{"num_hidden_layers": 21, "vocab_size": 2659, "norm_place": "pre", "attn_scale": 0.125, "bias": "none", "init": "uniform", "init_std_qkv": 0.0271, "init_std_o": 0.00418, "init_std_up": 0.0271, "init_std_down": 0.00209, "optimizer": "adam_atan2", "weight_decay": 0.061, "max_seq_len": 512}
MLP neurons of a small language model. Each row is named by its layer, matrix (down: output weights) and neuron, and shows model dimensions 48-143. Each number is 500 + 40 x the weight over its row's rms, rounded and kept within 0 to 999. Numbers have three digits each.
After each neuron's rows, "fires before" lists the tokens most often just after its 100 highest values on Wikipedia text that the model never trained on.

L18.down555:486477529517540488472466475542452467477489466497493506531454427552551581513431552440472484489517471465503510471495485515446514545483413484462448340509518505491442432461571574497495497490537479474491488481533554487605451417516480508416543483497513453458521475520518480515499421495464505539
fires before: " ", " $"

L14.down416:475551480533494518478482511504478572511452453489490532510528491563559468474507540546541507527503424474526453601528507414517412544454557503474490486426558448420507474494486427480480449499501463439528503528491537506580497500530545545503487559532496469485466478473500559440408525432485447502
fires before: "8", " |", ")", "7", "9", "3"

L8.down671:502499493486547508357476550434565474593491461481496510437477560503560508514509541531515527590452505491553481553455476491544518475452462507514475453443526504575503525536417505498493490471426494518480473489517509485573484540512460521537477464560465554548571541449473474463406575502470516527
fires before: " |", " of", ",", " were"

L9.down220:470544479468480535401524447499482501468385542475526494475553439510417477537522437597436523532436509554529520468438551464482536507432539482538557425477483519468495513470408498563500494467436493431498510537502530456537592495466493524481466564534504543506530522462467530518469514602514414521
fires before: "1", "0", "2"

L9.down858:479490446442537512492464543506461518526463445457532507512559496459456482418552578509472479541543427505505526497498486516535502465515509527418478404418493507572521515495465505495508542419527517487485534547479573456482515570395521524491481525479490534504535492487454518478483557476545541466
fires before: " |", " of", " were", " (", " from"

L9.down892:551497533483538528408481484478527542482479451490493459488467479499502498526471579522537540456548482513510523478454519502446511529495490520537498467459566490508510466452492530471519468524454472513444519564515562521416443480453453407541545459500443537454492534478509428468478501584505496443
fires before: "1", "0", "2", "h", " |"

L5.down320:455543482472522494464492476546458506530549468471544512566537489484456479545491513521480501523524575542538492436518537527486546546521494488497443571515463593560565467528498517497498481542456477427500511526531529491442502401462534486567512504497479486536445455550501496499454507505526509483
fires before: " ", "ow", "oor", "h", "ed", "c"

L9.down695:477528421462429543510459494537462552474513528487465473519588546498459525465463535484440555545442461519550512466503520498506530575523500484458442504471412576573500450488476516463483503428508548486586537517471536415485498498481492534507480502522548494470471501499499508531531479507500568497
fires before: "1", "2", "0", "′", ",", "″"

L10.down628:434509488506462487355363473435495407530537452436549500441421483492534486493494572527473501502512549552519593479517529483458421478494412490503502565459521458501472561447548542525504500460550536475502516497502482491568480461500536468535522461492518574536520493568505455477514500461489522490
fires before: "2", "4", "8", "3", "1", "6"

L5.down958:483522408487456466547527529481495508566436474475508512572540439422496496457544482506497498457539501530489489491560493463558505551519487508484589477505458468490448492510469466529519512467520500482541486526544541524521560504437572542560524529477481505543508505503476479452532505480452526525
fires before: "ap", "adu", "ant", "ation", "and", "ille"

L5.down368:427560452510512456435482520469536538550482507538590543549546514525485423465540514469516454516503540516493461498514494486469484492461440456433518535551521465514523455419516518569517552491531454496445451522477501534504506540454516516500542477504518435461540461538496463570492556463508464426
fires before: "\n", ")", "-", "es", "s", "ane"

L10.down995:451511523523465462456545462533460544460473495560502478454479511533489514475511478523522510461521488477458515542434465549458475505472571459443544410537450482485542514467561495558488515484509485523511494483510485534480524543590452465480459501506534552559497480502461537557427490475479551487
fires before: " |", "s", ",", "–", ".", " and"

L14.down362:514476548476476465502434502484488470467459463504503537489470526561531476465519529497417487472521409569456512500569528566517565479508479518510554652510459510545565425496505486492461500556537597484528426517518498572538543484468449454467524499544544543485469514571453537490483511536468505492
fires before: "s", "age", "t", " |"

L14.down711:558521458504575544530497508537430499512506493535486508499491491506527514555497452486504484513503539477484533501517483443509438517466468523460518405479553500405453482556486505444439448472442438479486524510537513457444454494611519509526480490491479437566464482475504499444526526552600445474
fires before: "2", "3", "5", "4", "1"

L14.down221:552531562520467460310486478437555533491510461544567532479487514523497496535467479567444504473471463475525511576497488479527477448486509515518529569491479553527500460479442485548583476441500517476523543457507483561523494625506494462610432533506508454452424494473524454586432533590535457556
fires before: "2", " (", ":", "ights", " z", "W"

L14.down146:439497453550499515611555538458482505485488500521451513538482475471520510580508463519507528573500515439507452498518509463515500584476403504541474557444476487466561464548501476479433520518498370545497511493497562508487505444462548532514537449474485492567521488494465591447528399445495503460
fires before: "5", "8", "0", "4", "7"

L10.down743:511536528511518523589520543486490554523501525529474505585526474519532425511529441481509517571486494519503486502504472496501521563454491512497542335529532459512445487467502492515485538490471503511490431431556553545470491414441481504523444551524530497558428533502537440420514449516508447480
fires before: "s", " ", "t"

L14.down715:495600468476576462548512469561460431517425524479496462539541466524575456595465528442510553531543518500496491475456452537491530531450554446442414392503464477548492523539481476460512549445462526442423514465507464523485508523523452521471492481466533508496518521454452527509539527537605551524
fires before: " |", ".", "″", "k", "°"

L4.down800:462525478502532522525515461466496493496466496514477411526501428459455515484508515514514494510449521558469516497501462597484489505497494515468460478430375589583526539548560495539474504428511449469559465483466538523475466423525470487447438535468500483514522505509499520475547582432559553476
fires before: " ", "iety", "ument", "ated", "c", "ation"

L14.down60:534457520515514514491446497481537501534521468465471486478550504536549458450408501469488444528496526490553511460394421469494549493532530460523474462449531549514457459543495461417458585487456459527482595527486470561488512555500485427506487529512488506471514520567481429531397413587477512532
fires before: "0", "1", "2", "od", "4"

L14.down783:444549470550503487463538561452421487477513410505515530521554445500457505573394509534513502526550502544524529448500552488534456436510443487524555479461420494505501539518475562516469597499485501539523542440460563538514481496473540569517537454469484518553546514537473550467575490471490595514
fires before: "4", "1", "3", "0", "2", "8"

L18.down60:437507465584467490325516526543512533448497469491489515458496476561499534484456463544529554504470478450481496513504515518494443516495510438471463458536478508497511448536548531462489448447476529539516493442557530539547488519534483480488498498561473471502613474523551490580442513464553597501
fires before: " ", "ie", "g"

L14.down889:449497512550455467452452491513578501478523507491498493536431495456465448405519530562420564443506482489520499571498486499559476556493590526592563549495470530501517492524551521517571464491539496503477457494558487482516539413435508480483547473491538464455571523528414472539519485532401476434
fires before: " |", ":", "-", ".", "3"

L14.down323:542478566474509469540450555391414490567519504435528527527545454492501524487516432533432436517523488523588477499463507518501537449579447502454546459502443484532427453515501510569456543550458491538519509550555428571556539483486499528549477476499522488586547487455509472504498485488538547492
fires before: "3", "7", "9", "5", "8"

L14.down361:538388442480475524642517510453521531513559470446548500543491502507472551532432502535532499492518517568557556455452484520414491522489484498505531320400588606494450506487550522474446520524452546515492537552513471496554477422480542458493501487482456547549489522544561485469527464494419489486
fires before: "0", "2", "3", "1", "5", "4"

L18.down505:468478489516501578428531528465527531501492499494549544483454461524550547493469515427501518514555463502504468536488554501431520558517499400482472469459463549546474473496489518495546501503511492561519464535488570468541516485472496565431484448516467452506506518523472559493442549414471561549
fires before: " |", "s", " to", "–", ",", "ze"

L5.down166:499472478456523487402502511526572510474570575467539510500556530487548534518510495494482522451606463497435493513550508469543515516525503482422534522496525451512511537531518456526456577475533569494464479491509573449437426467507515460496564555528489458480494534428465449463509488572441552539
fires before: " ", "ple", "ug", "por", "s"

L14.down595:503583472468468522555430505434442560528444547450540503504600469522519514502574457496489459483501491451554508556461477462466547513412551439482462402465558426553488545437532516547486467513486512479473545571483451502472510475558473564506413447507496483504494510492543518528511547446534519486
fires before: "3", "0", "2", "1", "4", "5"

L5.down64:542450525520449479420471522544528505519482463497506523459524506489530508519482494546412469465478581458478470471485489491430518577527454531526444516476530620557561465480515481490495491571513467472514503519548518482507506402492533498553471501488495466556492444462489453463446485527483481513
fires before: " ", "ation", "it", "ional", "ed", "ary"

L18.down546:481501584469477554531517524506473485469501448550531499483560489490502489437516456465471587472490519536483496490485491548510468447472487498447503373531450531497484522476459561530507530538533502507558446530520451529508516506489436529509479488554513464490470501447478491448484498447492488514
fires before: "9", "port", "8", "0"

L8.down447:494565464507489531523522544546479528541485444517531531522457489553508483454513435517492494555454466468439518508477492457561516480553490501501524605554476465514522494536463413497449508547461408468447508537515472506564457473509398495538559544522414485466514492465432529479501483450576603555
fires before: " "

L14.down213:505466464507510547514578518540514501498532519526490447530485470504521497485500535492500526548484552496500479497475428559506521514505541501495506399446507556476506532505546485475501463445508482522503450518517534450444485486581519635455471481428515509446540470471456594531555459415543500512
fires before: " |", ".", ":", ",", "\n"

L14.down504:493507500460493448519501586495438494535476483509462501535411421584514533542567542525494542518500490517530503559578486473525489459503506582525511532507459455549553495429522529492466486458429545491527510512578471507577491514454506573518465481540506531545579507517492521480494514414541550533
fires before: " |", "s", ".", "%"

L4.down955:487565518478503526607444474507532527473532561529499515502546539520461457439509523534582584508610592489542460541494482483505537498519449492509474466464545459534492506500547499506455513520533552504528475460562484471516501485512509468479509558531443496522454555462509532530515513518508479524
fires before: "\n", "ruction", "ruct", ",", "mer"

L3.down169:520457505455520489401534541533527510474578517530473528445468470474503493513522518495487498535476464504505531471486528519567523505539537509454448498485488464480503503461532501500469473497514474528506479546480489495507512461483516550532516471501473532531527483533485507557455511521562506524
fires before: "g", "f", "al", "ep", "ad", "et"

L18.down666:572451547561530475635500461521521579480490560434480513463549485548503534520473448539516506495532472475530514474551597520410519521420514493461486493473527559523521543455515464527429461521507523448552471544499435534529445515598471493497512521525509411516497585468470523508525472423421499449
fires before: "9", "0", "4", "3", "ideo"

L3.down605:499521508505509508462508479499490507489488511521524468517481491510507465476531495525467534487520522519495471472515498482505486496497495488534527228548524475489513505498462518495496522501505478460475504463521477516524516457535519437520510490481525507476514494503502491467526492500485509511
fires before: " ", "\n", " c"

L8.down418:503511495540574447516471546477443543454486511494473477531484472507509444428575472499468526549481429484506525480495503469499432525536475512446471414523543457530445550477457538459493468477483480432497523483459530516529460467501462488513450489459526497599431454513457561432543552481474491491
fires before: " ", "ted", "e", "b"

L18.down570:523536481525458504457582523458571452476479501568527474491543472443493552514504465517457521565475588492518582451533492523489512430524537444548466535483549481544576531505564472565507498481459532554414475522522504479499483569521479519469554467431484475549531494480525462530516488526492456441
fires before: "\n"

L4.down312:505543454446486502565548535459484551430493547444422563533538457561471539491495514459480516589489473443453537458496558459529568486506514478520506461509457537497434542470560365537461558533530559492444479433543476523565451460511525466491437478481506422473456488554498521550524503482478463504
fires before: "ed", "land", "as", "ing", "i", "a"

L10.down4:476528477470564469481457493571523528465510489455536501529506553519513486532489498478469554506541523510500448496513463509493445478511533524440451404516443512506526485477527546470467503500528464446505510522504407531558502495468558450498470467479484464450487516562451518524489520478460499490
fires before: "s", "t", "ve"

L10.down243:493537500500531459526530507570500489513492486508415568527535561449510497490493506495455549493479498446494463490510479515486490533436488485489475440527522461452565539453557494494496481477417488520548464543560450508503524464470441488476488508449481525467458518533539523515544546495507510481
fires before: "s", "0"

L14.down266:540494514517480507650511513458551464558463502449468485473467508544522476499427365473497498490485448471429502473457530557516580484477504505502552484441495511570524488488506494546516503457427547510569519483480492449420412450489474528507488477432501549477507452568561494497530497515517480485
fires before: "2", "1", "4", "3", " |"

L5.down13:457482528550514571490488542524497493514474487504534511502451477527539540550484519474474521521473505538483488502526470548479517539481499511502438441425464541532588443516533528562529434517448500425524510439513440411503549463555509512523403488492524495555494493549447573518459529529544503464
fires before: " ", "ure", "ural", "ated"

L14.down333:509458499479495479628529483473462451444507468627507536453537554502553508475520576573513497484536529508519484499474499515441487491421647536438546405523520466471527506465538505466465486504522447470485507541505539510538447554485509595497507519421517520459458541506528598524492532477547552447
fires before: " |", ")", " (", ".", "ft"

L18.down672:469479471445477468324483414507516558492502503468442555505574535458530475472499522399510528539483501451403524525499512458450516572560519524439487388449481447498477476513526478509514468464461490505564511516445520513463488579487508527531503473529543580417493507478524480482488528480532474491
fires before: "1", "2", "b", "3", "6", "ar"

L14.down902:483579436493523595461482479450446507446540517463529475452537458453504463535444474491526461513447560536528477545523469510461444490541458535495489514512437515500533549489519526519517510526505507536495517506537428438507525498516467543485508494455484504469552486501567511469519448472469578525
fires before: "5", "3", "ice", "4", "6", "ed"

L10.down494:489494473500443456422543523552535549441538503458428500486530528562573468499456533540469487373489521472469478518515454513494458525494520490508504502514476524533524539442506526524478564537484480513515448552457534456503507483489521472560483512463514541492449525514517521514473506493491470491
fires before: " |", "–", "′", "-", " D", ":"

L18.down657:475567499476531431597572445540475500513512463508450513464422487528508477475462512480537490549524525490525571561394487506472515453441555500504548560411489528548519472402481470482482557474530541535461461450436508573562501444452495522552477472434471515516518520555507490504495476560503488496
fires before: "1", "2", "7", "4", "9", "8"

L9.down591:524542507509467527485489484493532524476500477533481525448547511589522485499544529507528505494478516561533475454493527484459572540547595454555547432483497522418439563496450508501517464527481504509486498530549486504472505455520509524508605495537396477461497557547477542466436621501504515472
fires before: "6", "4", "al", "8", "9"

L4.down214:463524498525500530401496501486481513483468534502480511478536479493438499533501514485453517512514565486490549495542567463524527478518508493541460570481549443539463499529514520492539563543531541486486516472521493490533524511466508515453471538522511461442490502483532570530489576498549508516
fires before: "1", "0", "2", " as"

L18.down372:515480505468520471383501546433517504502518526478545415559471478442550544530407470517531529481542506530597466557542545392489508514453497509467489532475545502463465518523505547486416522501532459481523528503567513567450490515467477538500484468543498535480464541579517506521402517481561486534
fires before: "0", "1", "2"

L18.down329:573556530494494446394526513419565455517451481516477519467500485552522510554544529531576484519468524491544561497499549491497458485500508494476432571538545524541561516476516480470482477483474583478474506496502480469483514532482577539486522596507427472495537494557448552466565549469568449497
fires before: "0", "L", "5", "6", "1", "4"

L9.down658:469541513511487559449524504463448449471493516509546492465503560537461591477610548540501564553417492473461558484497516438524584503553458538457527463590398482512466555493467546520471498496500506444537513511498557477554525466503481464564469522535543515576476501524520473482450543483484512500
fires before: " ", ",", ")", " to"

L3.down787:482515483504506511554503476508493498500492501511544485526506460491506477483538479513497524509533505509485491473517497500511490495514492469507527280541517498477535517473506551505516517510474452483483495492535512511529511478507512440521508510483509486467501506503507489481478534463488511532
fires before: " ", " D", ","

L8.down839:513472509562498432535502520554429548523490485540541498459481525505516520524494489578436536518489491493462466482455434489528500477550506464531499568595478430538585518502469414524453504458483509585481557492428494533462545480526442468504590497539519546539554502505460472508480536483520562518
fires before: " ", " –", ",", " the", "or"

L9.down814:466483534455484528479496539435507514506427530544458470473479488446500536515516455549542546508549476463468463490478486510481470511476524449531509485463541558557519514462491495559571495411420454553536532499494533481556484534581427550473516528459500452500475502487513565496570538515593451556
fires before: "0", "1", "2", "on"

L4.down868:391545587526505518330463541466532504513474467515520450446532526555491494469474466462497521501550483498494519486467482461424448465467621454542450500487478469516412466501578595485520554460489534449466520512518573527467509444437456440458462487488485501480462465446510480503475437472532508495
fires before: " ", "ior", "ch", " –"

L14.down343:501535497542467462471493537525467476469483400495513471479495422503523479469408519507468516461558460484548492498485507500515462461480595465531568432476435456517451621419496509514504500505474521458505499461521510500512404555443518544459454532515537470454577508496448470498456531472532559492
fires before: " |", ".", "%", " (", "ished"

L8.down858:412570488488513469560524522532435520468546545465463465511483532508511507440551501499543557546467483449469503477529501473514489488568467544485560421597539512502573529477482475507516477448504488477468507489437505558521525466570448460554500464540478468535442421471405490582537525525510574590
fires before: " ", ","

L18.down744:521452491460474489480455538494568448496485522465595467543474529486552532480542501497446622578447467538546536498571533530499530478530520497522498483521530454498437495482531477530439516526519539514455493530505474493503527482454565456529530509514489449522466469585495463447488586485540515530
fires before: "2", "3", "4"

L14.down813:510473504567491521508462523438428515521563421503416491448496547540526531528540479530437453550465501453536508497442518499542494520495476472529524468530553475512441508431510437458489521533493466506489561472523531548461488520464526463473549478564506477519494499500492461448427451445525535461
fires before: "8", "1", "0", "7", "9"

L8.down816:509467506473446471678547481523494541509538564486540486522483482515556503522478489537497555477517431493527512468448485488527456515528449523502469399464475483553587466477484442509507446513473515594479537484380476489536492464541467479475433515542501537502495453484426489548462485507487546511
fires before: " ", "\n", "ation"

L14.down641:459523495552535393500506501443483455512452470484504534493534514492557464514489496477536480511508457526478500491458492512413481515394505443510438523520485404545446521524433454533526528480459516502464467475500424477514522460499507499476548500488525516404538543503474527498541509552560554487
fires before: "0", "6", "5", "9", "3"

L3.down345:506500560496497537402491523440514548434449528538512534544534569469494472478517480511515555529544543527481486462562532520509467522447494468509490330446455590422538559479505551529562525516516529478498518464499550522526484456491515467536479533508519512454496513536474555425580588467530454515
fires before: " ", " to", "c", " –", "es"

L14.down376:519472536467525505606417551504438502495534522486543508551500505479547502558510493536490490562537493501578515498517517475557493527484500502437516298461494498516463496467489545531447500562467476455461565439533514526593466497501470495461472472478534436575554493416533531481477526521527537476
fires before: "5", "7", "ou", "8", "6", " |"

L10.down1016:494549492515524538387509507530512478497511520503476559554506471591519454529477458510497497457483461439507508526466509552471440472556514509462514563523453595464472509421486492486546500551515435493456510535492516514455538512508565492508511516483529476469483508463466417531514500474467514513
fires before: " |", ".", ":", "+", "3"

L14.down719:494454497471460477557527520496547485508503493470474534533394465514507428521529577498467531505469483521491412506588473466501493508458531500540504464423499572466529451484487456523477417459455551561484487490562434516518514512530480452546508531487519495512528514509482538489433455533443461501
fires before: "5", "6", "7", "4", "8", "9"

L3.down196:461517500508484494395498481476504515483485525536544476512469472440515457491513534517431507441500521533478460485501488465505491543499466522516499220510539480521521492516500534494503502491519511468498499462534472502519481448518498460497469452472492510456513496504492487482532522485492505519
fires before: " ", " |", " S"

L8.down183:489519450523516509469485544512451509469494452471507523510516518532523502488523468484496552509419441456501545485477464491625463462581503522535506464533455579562414491492506543516574518558518480450471520472497491540549507491523371489557484484554431436462506478471553515501512496520557498555
fires before: " ", "i"

L8.down360:459542600521464447561476480538411506527496566511471417472492506557514402512490513541439539436507525410469502518485551491563501547528525490516430512525538463498622540516535516523539513440476471458535520466484547433463490502495588488500461502487515437517484537458503502527467510499485481501
fires before: "ruction", "g", "ma", "ial", "a", "ruct"

L4.down101:525500515506520502247528511516478516479504521499501496499496510536495503509422456501510513490497469483515515488532537465518494519521571479455538578488517484539416463450484508522480458601502504528465539534530487468508475503506483485538489500530486452439430517503522470493480509531455443512
fires before: "s", "an", ";"

L14.down787:496469523494465472536450475502525461485580501563528506538493503477564427501452525601506544526497509426533477517568521511538510514414579424477528489467474454454499430485553445562524467494527462473444457470562511432549519443491402434496490517519494518513538578548507489481499505435523503440
fires before: " |", " (", "8", "6", "ed"

L8.down380:495548537570486555549442544493451527469560494456532504521527546541490447479514499534550539513435500474524540484531504542525439563506509509524482568579448439494521457541438549590510507490525554457498559445466524529472447486478492465566488539500479494538495431485497504488515486519525454489
fires before: " ", "ure", ","

L5.down109:476536460522542478474494546476501530475432477539536442477530538535504488452511539466514518566414473542445480470517508452539515468506443440552527511505553551464464472480459469542505447502491517511493517553493429519534496510509476479471481451506465443553591532483444562490473479570487534458
fires before: "s", "ed", "al", " of", "ment"

L18.down882:515444542514478362508546436496493460520448440479491525413526507519483483604510534564543511517497541535544522580505530477503451492468514487493488565520480587537462495479405439469414493476472562533512521483440511585519450426541550580391485406492553521517476596465446522461533516569495542476
fires before: "6", "4", "5", "3", "i"

L3.down186:484556525503472476547490517499538561468428500508476497523495523523506491462563530486439464392537498464490450505460488464506443458490374529495611472497478472461563503496453496478512431539489517467509535474479483493498502457570484507464532493499491520524477517461494502539446554533457440493
fires before: " "

L14.down1001:509528423457505505490608541534427546512521527520491468522475478522566554531461471472570440560536556556515561490511521414463474521501468459506519475516517560511488561503450500517472499478463441542536531523496432517436485492502478541459477463480440503523448523473499522448534453459552526513
fires before: "0", "4", "2", "1", "8", "5"

L14.down443:573519487549472495652532549445504504507535452486487516491510587530579521548518415490516443550490480446526497544516483574442453509526496507499515381499510455459442523550533480468494495585531437513526521538451501546482435507432540479525492495488487492454469515485568513489510442445490522420
fires before: "0", "1", "5", "4", "2"

L14.down905:501497497523474515677552477514553529533505423441554465557532517534498523528463530554478531514486422497520553568521537485488541536434517534534509623398549482457504463505554462489501478490540558500493494458480472610470501509466506503532481468505519487501512498559483511507467502459481463499
fires before: "1", "9", "8", "3", "0"

L18.down81:456531446440443585664468524503514568551472452473521504429535507549531418476497518526462489515514521501552522547499485530451543488520512478551443479546534465485500524412518527499473548516503520503496504499431529506504470382473503516547475469432561502498510464510467479491572522515510473492
fires before: "3", "4", "6", "5", "2"

L18.down610:554507500457500549624419497486453482548505518442543560492497602435496538536523469530506518485416499434543552415512553514463519538461445527468497496492456514482482512468444536442562545473519504560521481476489568499459533483476446475547448474471475482536559514538437514542500488524550529465
fires before: "2", "re", "3"

L4.down766:487500564490467464647541438460538558506496534498524513502455495532491491450440554505484492529480545515518538494491438484475542495436485485402561454419489429548531495535486486504492497542530493502513493503518542501530562462512520512494450499526490498465477460530485463448515468525432459502
fires before: "s", "as", "i", "ing", "us", "er"

L5.down348:539516479553500558575503539480526481492497493483442487536500428500566522540523484536509531476505442587491470499476478456553469495532464444497474436459549500489434488449477487603498542517503483484547536558495616540572467493498556466524526489459485475484489600519496530507417501501536529544
fires before: "ap", "ant", "adu", "and", "ade", "ille"

L14.down872:519498387463504550401479524490413612474466527523517475457573487521514514481493574504581504449476544553514504478474513425498459454463492455438490537491470569530506555515477498504520510455465459534532515492513549490437489526452499567489497527535407452533465484513521523493514484577546481551
fires before: "3", "1", "2", "5", "4", "0"

L18.down651:506434444556414527466498483539454432481506516457535506563434480489511500434492506473529550577502462491448564467443446531477436503561489517478602520498510526504566499557507470487492533472454498489551511549518510566476434496486483468528538494563472497462485520502517479463429520526501537491
fires before: " |", "1", "2", "3", "±"

L14.down680:499443488550442438487476574476541478481512406478482502498524462528563530467465547542470464473497487543493504526555532465506460512444512503536493434479574575504474528548527498413495479500510561536489482462472467553535506522458532526512511516587473493494547558629470527513542500543419487466
fires before: " |", "s", ":", "==", " to", " V"

L8.down818:416532507542428507547496495509375566442520507533541481488500483536526510544505479549566522462518516512423499443521491459490481534496508518515437540555497481515571526467505500493460508440475450478570543450465450530502444558505543463544509500518538447517529433549512424478420511472495539457
fires before: " ", "av", "or"

L14.down17:525489472496455486621506509456460552545415414515491511527542506532518555477540492526498508468405493479521549505426512477483500480479532433554545355524509392461444535456476485512460465515511511435530435502456480536438469485490577517551496478513481495518461524514564560522523513561520503468
fires before: "2", "1", "3", "4", "5", "0"

L9.down569:490512506515495522376490452604424541479423518518500452520518502500539511450524480528493559538588496500464489485526517538469446519493509448496488527503533443532471430499505490494510498451508498549504449487513560531453491540426490546518464493588389502472490508542480546508497530487509549512
fires before: "4", "8", "3", "2", "7", "5"

L14.down386:482507546476527559395473487502464473478508437519486503515487472489559454545483481552443509457541459513458516516496463528544462523460512512555513385519426512481484560484486466488524508532466520548482552461518478496495556483505512547477590445467532499562526507493505566482560548477508558472
fires before: "5", "6", "7", "3", "4"

L4.down518:521494435473494492447505528514435447510472498526512527474452468503499458592469488458429518525479539551428503472488503496611446482522445501553432441511537530505496534496479457468522504494492428533470530475481459462532571569499488541482582473524540526543542466520471461484536511532539485546
fires before: ".", " |", ";", "as", "ound", "w"

L10.down115:507516444520484454601467499473493524506545486488490510494443490464478482504505501462481498522489558510545500517533553498503522447508480501533490633495531533438499498526492576510530569560543540466519490495500516456511493453446479537463476512467537467493562551465458553419596481540523489465
fires before: "7", "8", " to", "3", "4"

L9.down950:477490464465484506434447485532473509530509514462513444504456470539525482411462554475545484508457438459490558516492486533496458508484437585454434623442450461570445470479512493514469479536499559444453471509516533383461532525475493574537485553510531576499472515452508465538555366546502431487
fires before: " |", " of", " were", " from", " "

L14.down494:541468451512439518606481494526516502475558441509545527530538491533444533474458563516570503448453585458544557500447479487535558480441526525576483488457460483490524511456559498442420543471545501461521458510500545488476455505466507485524509493476484483498466526511465444542460502435484471536
fires before: "1", "2", "4", "3", "′", "0"

L18.down473:507477520461523474524504462555483475408493553467515410629471452472524436521500457423468507504532543572504501498457461529520505466544544531528516490518534501509505503495514417415491553553485562549491548498540587484459430521511501464524468416518473519502522509520508504446555518419496471498
fires before: " |", "0", "1", "l"

L14.down823:495481482527537524452518496448483533470525545438476555495543529470502510537466426523479512502486543447460521481490555435501508463499465439491473580573472538539523518439442557500524542502463472544545524474509525478398522490429528457606522465480479501542461481506518462504526391520561482570
fires before: "0", "2", "1", "3", "4", "8"